From a checkpoint of a small transformer trained on Wikipedia: MLP 4608 squared ReLU, 125M parameters.
MLP neurons of a small language model. Each row is named by its layer, matrix (up: input weights) and neuron, and shows model dimensions 128-383. Each number is 128 + 24 x the weight over its row's rms, rounded and kept within 0 to 255. Numbers have three digits each.
Before each neuron's rows, "fires on" lists the tokens most often at its 100 highest values on Wikipedia text that the model never trained on. A number after a token or word is its count.

fires on: "-" 24, " |" 17, "," 16, " by" 5, " CAN" 4, ":" 4
L10.up2733:111115176194113152117129090132103127145152113094108119134133126130103124164146106141158167170101163152105155119153161189078107105142124116124143150128098073145148092144093144141147138141139111152160117191179151109116088130137168144147127091108079154170106102128096150124109159150117162147115118090146114112121141122100104107143122092120132121138147102168119149150107115113131128132101137128132116156093108106132136137137120124124171147129162139096140157111123145107190113134097155132158094132137189097139143154165135152102112162144125098112125112139127109138074108110124115137134156140127096138130156168119133113103133060106129129133140127082158083141122095148148130177142119163085118120131158138107139135162150144102161101140156117162111091173149126145133122089138128

fires on: " |" 37, "-" 20, "|" 7, "," 6, " CAN" 4
L10.up616:104168149155138130155108089092090123126119123109141120099105107087098131148152124139134152181084120171122145163161116140113109108133110128110120152144102137099113102170114168128106175148144094143103114114128115175095152144147133196108120126106152095164091126148117154133139143148145138102144073128111106135137119111171119084112137158102130117097138127177124172129160126098117150103070157142114173127119114145152117109158133095130149152130147149093143123138122131090139140141113102146138082130140142121163112135158134151152115166130123133121145120120086148126067117125114133124105157131165152155146142152114101133137159116171110123137098121102157148140167122096145160155123127124144160110151158177110157126130170146100123102130086119140087084129142136119118099164116148

fires on: "==" 54, "\n" 33, " ==" 9, "===" 4
L10.up2115:106127099118119120168124105144097156104145072163129103155110120093086144128152134105105126116080101148124159145103103128130147126129172140076132133128141107075103100121139103128113108127132131126144105112190108133170135126098100175093132112101138090131125142091167128145126142146100105155115138140132133129137152120188112121128138092120154131106104117144149113092175085128122136074115110135108125119121112136109126107116111111138161110120112154138124161160166164127141147114132108153136162123154141093085111140124147132178156144146131169145110144154143147135125164113153145080133108124066136088144125131111069114134101158143148102139120116143143134139097076113097110158132136115100051131118145088153110162102123117094128109117090125129123090105165121135155125086163119

fires on: "0" 20, "1" 16, "3" 10, "4" 9, "5" 9, " (" 8
L10.up3678:107146144135175122129141129111119134157168153120050118109120126163132086107074137117100142111178142124131106115179139154133159154089114114139141145186139194128151124139123123096141149088105152145166126163117105156110154162142124175117124129135118129123109117141122075150157178113144104131141136150109077136157134120098126112136145060150147113155063109155133132153145146137123088116118120103137151107096108083156093198161153122116109117133142106113106135127138098154166076124110140092137104149107129163090127115092112113147143147109111140106093125156137116165098159121085118084123117099136120113127158122137145143131110106097123147169119145150130095130122103141094098123094099131087155097093124140143100117148121162097127120145092110125077141143115127121073137106110127

fires on: "==" 85, " ==" 7, "\n" 5
L10.up996:134121152144141177160132137135133125200182142131120129089153122085120143169092147124142125134110149158095125126110120108110170132100120115136144171151116123075132135137096085136119119149162149140096124084162111101110118134141132161080090134129156062151159152125130122134155157127132130112106126156142101118088130152112133117114147097118153117125118161181145118109124115115130128130162118114136095132153127117114129136104101115114122106131085140104107147121128141140084138149149126134139125092154131151125077174095139107211130116106103143132106108093154177126162175093137094109088127126100124084133175120123100163138118129137116103141138135161104126156124087116090126122126152131165084123163115144115099139159133135144115123105098108167129111091154111110150149151095106

fires on: "1" 57, "2" 13, "3" 9, "0" 8, "." 7
L10.up3460:149130132166133154110102145110080138163154165133130076143156156101150164148149165128105123119140172161100158119160089121137109164122072093126155105113134139103149133092146141139120110102119157156114097150149117113107145137130132151154119103126125117093144161120116123139156096160141136127128174154107058093123127155128112136103151121146137160144078099166117114120152128128099124130139152154149148131147156155121116146139130143107156123129093143112157110106121115129177119172143157080130113137106166086134144147120105101128149079121145178114102128150151149120113181118125144115179160110176171148122164155163102131117144079121145126128122141120081119123132069117081115164129120114166154087142158140145106165113103150124081106124138139154134146125134149126074144128112167

fires on: " |" 41, "," 16, ":" 6, " ;" 5, " -" 4
L10.up3005:118081107107110115169087144102127102135156149118097145153116150106129143125132154113088166155156092093106091133120144132119125128137172148102173123113137113134083114125105141121119161152134096115205102119139078144128132141128149139175126159116080098107100132118128130152132132103128123102098110120123118108120109140080139145057134117121093102103127105152141135114115095112136141145146137108149142146125164080129161145152134111184090081119108118094094100080104141121132106101147156120137169144095133108126148130152122172137135123133163143126142103118116146099096120111108141084091138171110113137158153132106134134123086128112126100137137118142091122133092083119156146158119113071109162103194158117101130136136117126070096078122161121107133157126154132119138148107188087

fires on: " " 28, "1" 17, "3" 9, " (" 7, "2" 7, " a" 5
L10.up2000:141153136099152136141112135113141129180127151114125145132139099102122064143108159114100139119160101138159093124113132153139120145125141136131151147133150145099082093128081164138112099161144113116103090113147164110097138153184080115142123101132123129115158104151116152114163115130133162138128158163087071127128111111092159129113146150160181132131063146135097132142153107122127133139128127106126152112143107121120055084116151130103113124124103151146119166109144090133156101142124140131150177131163161128105173159101130137155152135151112168120095099102154167087126124091134118151115116130150162132180147157161133162121152101141137114127108135161105136172131102109089089119141152124104123129112109160102084107128176160129093137090114121116203194137146125121117140156134119

fires on: " |" 24, " as" 21, "-" 17, "," 8, " and" 6, " became" 5
L10.up3086:150127147156163140120101143158122124151127122076160133105116137079115134143129122135145163148091111170120113128104146150084135147103159110146173140088140142088127176124105129149156129122167099177112142112193109153099132133142113180145124122145148094148107144174115142166125130163129183152132114127117124096186153146144152102140128089075190138092149152121128111143112156095152119125111122177102147150150147134136132136128156133140132162132145119142125125152121106090162148101146105192117107127141159121125175119117169155134186117129122113129143082096147134135084113111117083162087133088153131149095149122127124136126135156109130146120127147112157105155105079136106126179143155141141108111133139125143117123142128171095094127151133143132137080096134135134119116122161144

fires on: "," 23, " ;" 22, " |" 18, "|" 8, " and" 7
L10.up4312:129150091118160123156126141130158116135134122101105135105110103134188152141112166133072125105133127133119138113113165128108111130090142158108172130113139128135124101125133137132145103150140072165126091161191090128127132129093077175142136088124135078113113105103125137138142115114136164086140091147100117122102157141111143148071127165084134168110130131123130128167117113094072107148125105103105101129123119133141130117150098144141127112158138152113112140077134120100134135167115085143104133134143126150114119123142139118147155102147141131079164090102148104102104124104106146134128155158104106108153071135099123187149081162116157117145128073110140098121099099132114153144084120116160133130131085117124119150145129122111137096126119113138114127161152094125145125131121146

fires on: " |" 42, "," 9, ":" 8, "." 8, "0" 8
L10.up1536:080133126149135101081117129109132143138178155118126106163172132129149160153177146091151126177099128191124159117121136106119134112131105146148083129119127154091112155097103164156109137109165129163173097147127117130100117147126119141163147109153139110157146118119117115102149127138123135120134124102108137147144148136107083126129150110147158086123108134137101139149124137166151085110148148134094119109105147106108141118124146131100123130138116137130118083124093132102109147143159157132132121150097132141118164158132133122145160116119129160122103128145121125084131115120146096123125159150169151163152126162183099172134114115140164133121148123169118087108140131097161163114079142137132150152111131128142105117148090169118127110113083123133161098163150156119119104162151111

fires on: " |" 27, "," 21, " by" 9, "\n" 8, " (" 4, ")" 4
L10.up3385:095099133156138159169148150106135122143170093134147137128134097105113173123149112083154138180130126162147140119169128157101145118152139127101176132127109149072159123163131111112086136125154083118124158145162092141098140062132169139156128112129107128131126096113129139164112161129136103128145103105140131145155102151151124110143135123112148141174089105202129111105126100107119132108094159141104124146122109122138133123119153126082118151167100137123115108082095134127137107128117171210127095165101105165177142152123128097101168160126106104129147138106121129121094125099097088123122121108154158144133121107138097130138132119122153130172146135134139143138159096115118125149123113131112155131136135132160126125133142178116138135127111146128126098142143116136147144099115104

fires on: " |" 28, " p" 12, ")" 7, "%)" 4
L10.up883:159178131146102149124094089100109127125087106178161120149110086169142121120115135154118146123126143153136106117136130146118116095126150149129123129169147126141090134109081143084181147117119130162198160130121098142144059125104084134132152136155173156101106117113115140152126131110093085097124104131178142127111090146109171111132115145124159137200147107155117114109128135166105129144099119126138113120154146150108136108133067121141150098134133165148094147140109104117151113153095160110074129141089109134107149128160176171104128139150136110161141152102172132103145144121152100136135118112140123170137156120137082159153110109134191117115103132119135163101103115154136131113094154136092128083127130101121151097161101135101153134101111125162161128160177104118155118164117131

fires on: "-" 31, " and" 29, " by" 6, "." 5, " with" 5, " |" 5
L10.up1140:112148162137091175109116118090165085135124108123133105150115141106107192156137140093102130146133138092123116157140159118138113100150148163125158116145140177111128116117107177120116147139120119160135160130141104113127128142176119155152107084136123119115115134128156127156130126131127140084108115095145129072150077061112135133158120119154156134119149095121130169110126100135125137133112108127084117124150135091124102103106123156109122187128119140102142149149104147091099147090121182168144098187100102142119135173147123152153139111132138078121113126121111119133106138140121106153112127110140103145110142113109073142133126159146098127091126146104088117111150081141151117180139177132086093109179110158101133126129102107130140154175109125122152104130107116109161111110103112

fires on: " |" 58, " (" 15, "," 8, " first" 7
L10.up2775:105115096160147096132132132153119114179153106140115123127141148159138133127143103113076138138122119118103145140157137132126083128138094132115109118136129133102130097090145143171071132146152106110165116171146138186114137145125127184151145138121083153108095113100092128125184122172147109108093164145113116155075113173110100145071133113125117156098121128135116119163159098146146113156112136128124114115105126124121143169145141144151114150173127111127100150074126118108145112140118117134140167171105178127115120172128172173165140084167146151081140125108093098107096185112157122109105138143154141143151075147120150151110094135160148121165106128136114127102129079121134145094134096103105158148110128104145106121133103108063130099116149103133105117096127111114133106134147118

fires on: "==" 81, " ==" 10, "===" 7
L10.up2682:134132136120104136113126139159159134150186141157169141162165113100105156144126145122142142130121133181169123145141099108109158129132129152123130165151162114126140120166095089105095134120119145122134144094183153112112154149096153149100154178116126091139148120140111087138161117124158102136130138158125083103151136149118166107144144099113170136110115137179179110132087104130089133120138126140132143137162167117119129135124132140111114122094093160139132132153098110106151150157098135179082142120145151152115100153133150121145135134118094106165104115124130152136136139083110090104090101138099138092149141109124114128106102095149120116113132141114133066168065112105095119142130151122146096113127155095112100157147122135094093123117104108193123100127153131139132161143130099

fires on: " |" 46, "," 7, "|" 6, " ;" 5
L10.up2723:123134094157133140138116142110111150110111096115080172138169181151129138138081149162083071143080140135176112136111116105150092138111099123166107087101125091154141106129148166149079101149153146125159147148116124137103147129141145126129098142086137118126076118152167148146131104167146120085090170154126130108121115133152099117113114112118105134135150145165151165101103097088118129117130092144121120124109152090142118147134145132139113167169162117122124155110138130095160100132120121127187137134127118119119159153135132150173126126089156158127134134133151149123105128137122146086122204147128144096147126144074111145140096110164132121161115165179102125127123122136133160153179121131127125107103155133155162181109125137156142121109109087110127113124132135107115126087131087

fires on: "2" 49, "3" 9, "1" 8, "0" 5, " to" 4, "th" 4
L10.up4236:133107143163139150106104139098153141211160177137127109107130137063140156096182106116130113116121193124127112125074115127103146168115110139155136135131124135123105169116103127125142162125093108129154108116113159159129134163138112131185115114100104115131144096068138139097143115130112102074134111123159138098100135162130127140177150112148177099134118098110108146153111116123108156096101152148135148162123156118128120132141138115086119128118127130108130167126088133120131079135117125100120151173154162107135129132121112134110151131155107114115185123117137137114083152168131166103155153125181099128085160170140152181140194121139156126148155122172118101106133137122112100137128114105148119135121107109123082113119124138076133067158114115119166094078157175149123136096121105

fires on: " |" 21, " in" 14, "," 13, " In" 7, " of" 5, "or" 5
L10.up1011:156154113165127176162149126128138115134162137098136099113114133146158152115137114136123172146113096126115160135104156108138112152129092135118122135166101185119115137134103152121097164157123153151140134170125150124135159120090150164164132073129078162096116114124109117148154104096124143089120135113134150132092122116110093163122104132146143155184114107161101137128133119134134118131139136154148114163071121119175143134153104126136158105113127141148099149122125143124113102141149115125136112152121124154097158189146138123126167152158109091127133143048123135106076147077123084113139112149175144088166127135146113087132103160119163123140110087136122091110141136105141148128112111108118113132085159105120089123114134214125158088113151111156131133116109137145111131154174149

fires on: "\n" 55, " C" 9
L10.up4464:113109141147162132091140114099146144173122141113107122166136152092112162132148135147114109135148129144106071079129124118113142119121135104099135133112131126158098158114097137188167103092144184106097122118106113190151139147163102159137124101119112107067137109139162149094125152108092130148098101122134083164165136097155141143146166088164130107137152153120128168148130127143117141100133083157146107148127098124115133099095127129136110129118118118127139099127124148121118106096131130098158133078142136125140162157101134146162159141155110136123118104089102126124130097119131155106122168117116137064148115117146119104144125144137105125141098157153168115126120108169155145178110079141136141123126142114110121104116155131108094135157157169137130109092146159078132109158149128

fires on: "==" 41, "\n" 39, " ==" 5, " dis" 4, "===" 4
L10.up2850:131138131123097111168147116136136099115162162131120143119125097102111119162124148128132127115073126184107129147092129145123138148091165184124129169092149151155104099131112096170122118181098139124169128122106149132118157152154087119136124149108150101139141107130154163111096117115132110118106159121177074133098138089122157082134178130159147163149114107160138097090102095139139109102161088098118141139126104114111107132177088127120122144156144109138157147144122116140157101152125082105045145084168155157103138120135143130166146089084134169145088132121115144148078136128121133115143123146129146149133117147133091145099126122154141130110155155131162084116119127124152152100120158168113079135116149133101128158119135161123103124101115106143148131123121117140149161150132118

fires on: "==" 56, "\n" 25, " ==" 14
L10.up4037:133141100135124145127168118093148119133155123168094108165132152128110110104126125128084131178100102143080140127108117146135103181129118122077162105157119125134140130137084117130135161112101133103131130147131116118115156135153147134124133111117170127096131150122148115137102184103150097131139129140109060130114126115129114109091133103141144105117086147121157181124127111137116171096163112127146123107134123100128096129101094139091136132130147103151135119121150157122114123182079103127119143093141093121108143168118155171123178134147128158106135148102147155089141126129107118103123129179127146103143136114151105108125098058127100123153124128108166102128118151129125107161141094125138127171111127116104118106092174094076161127163087089129119146125102123107160101110163117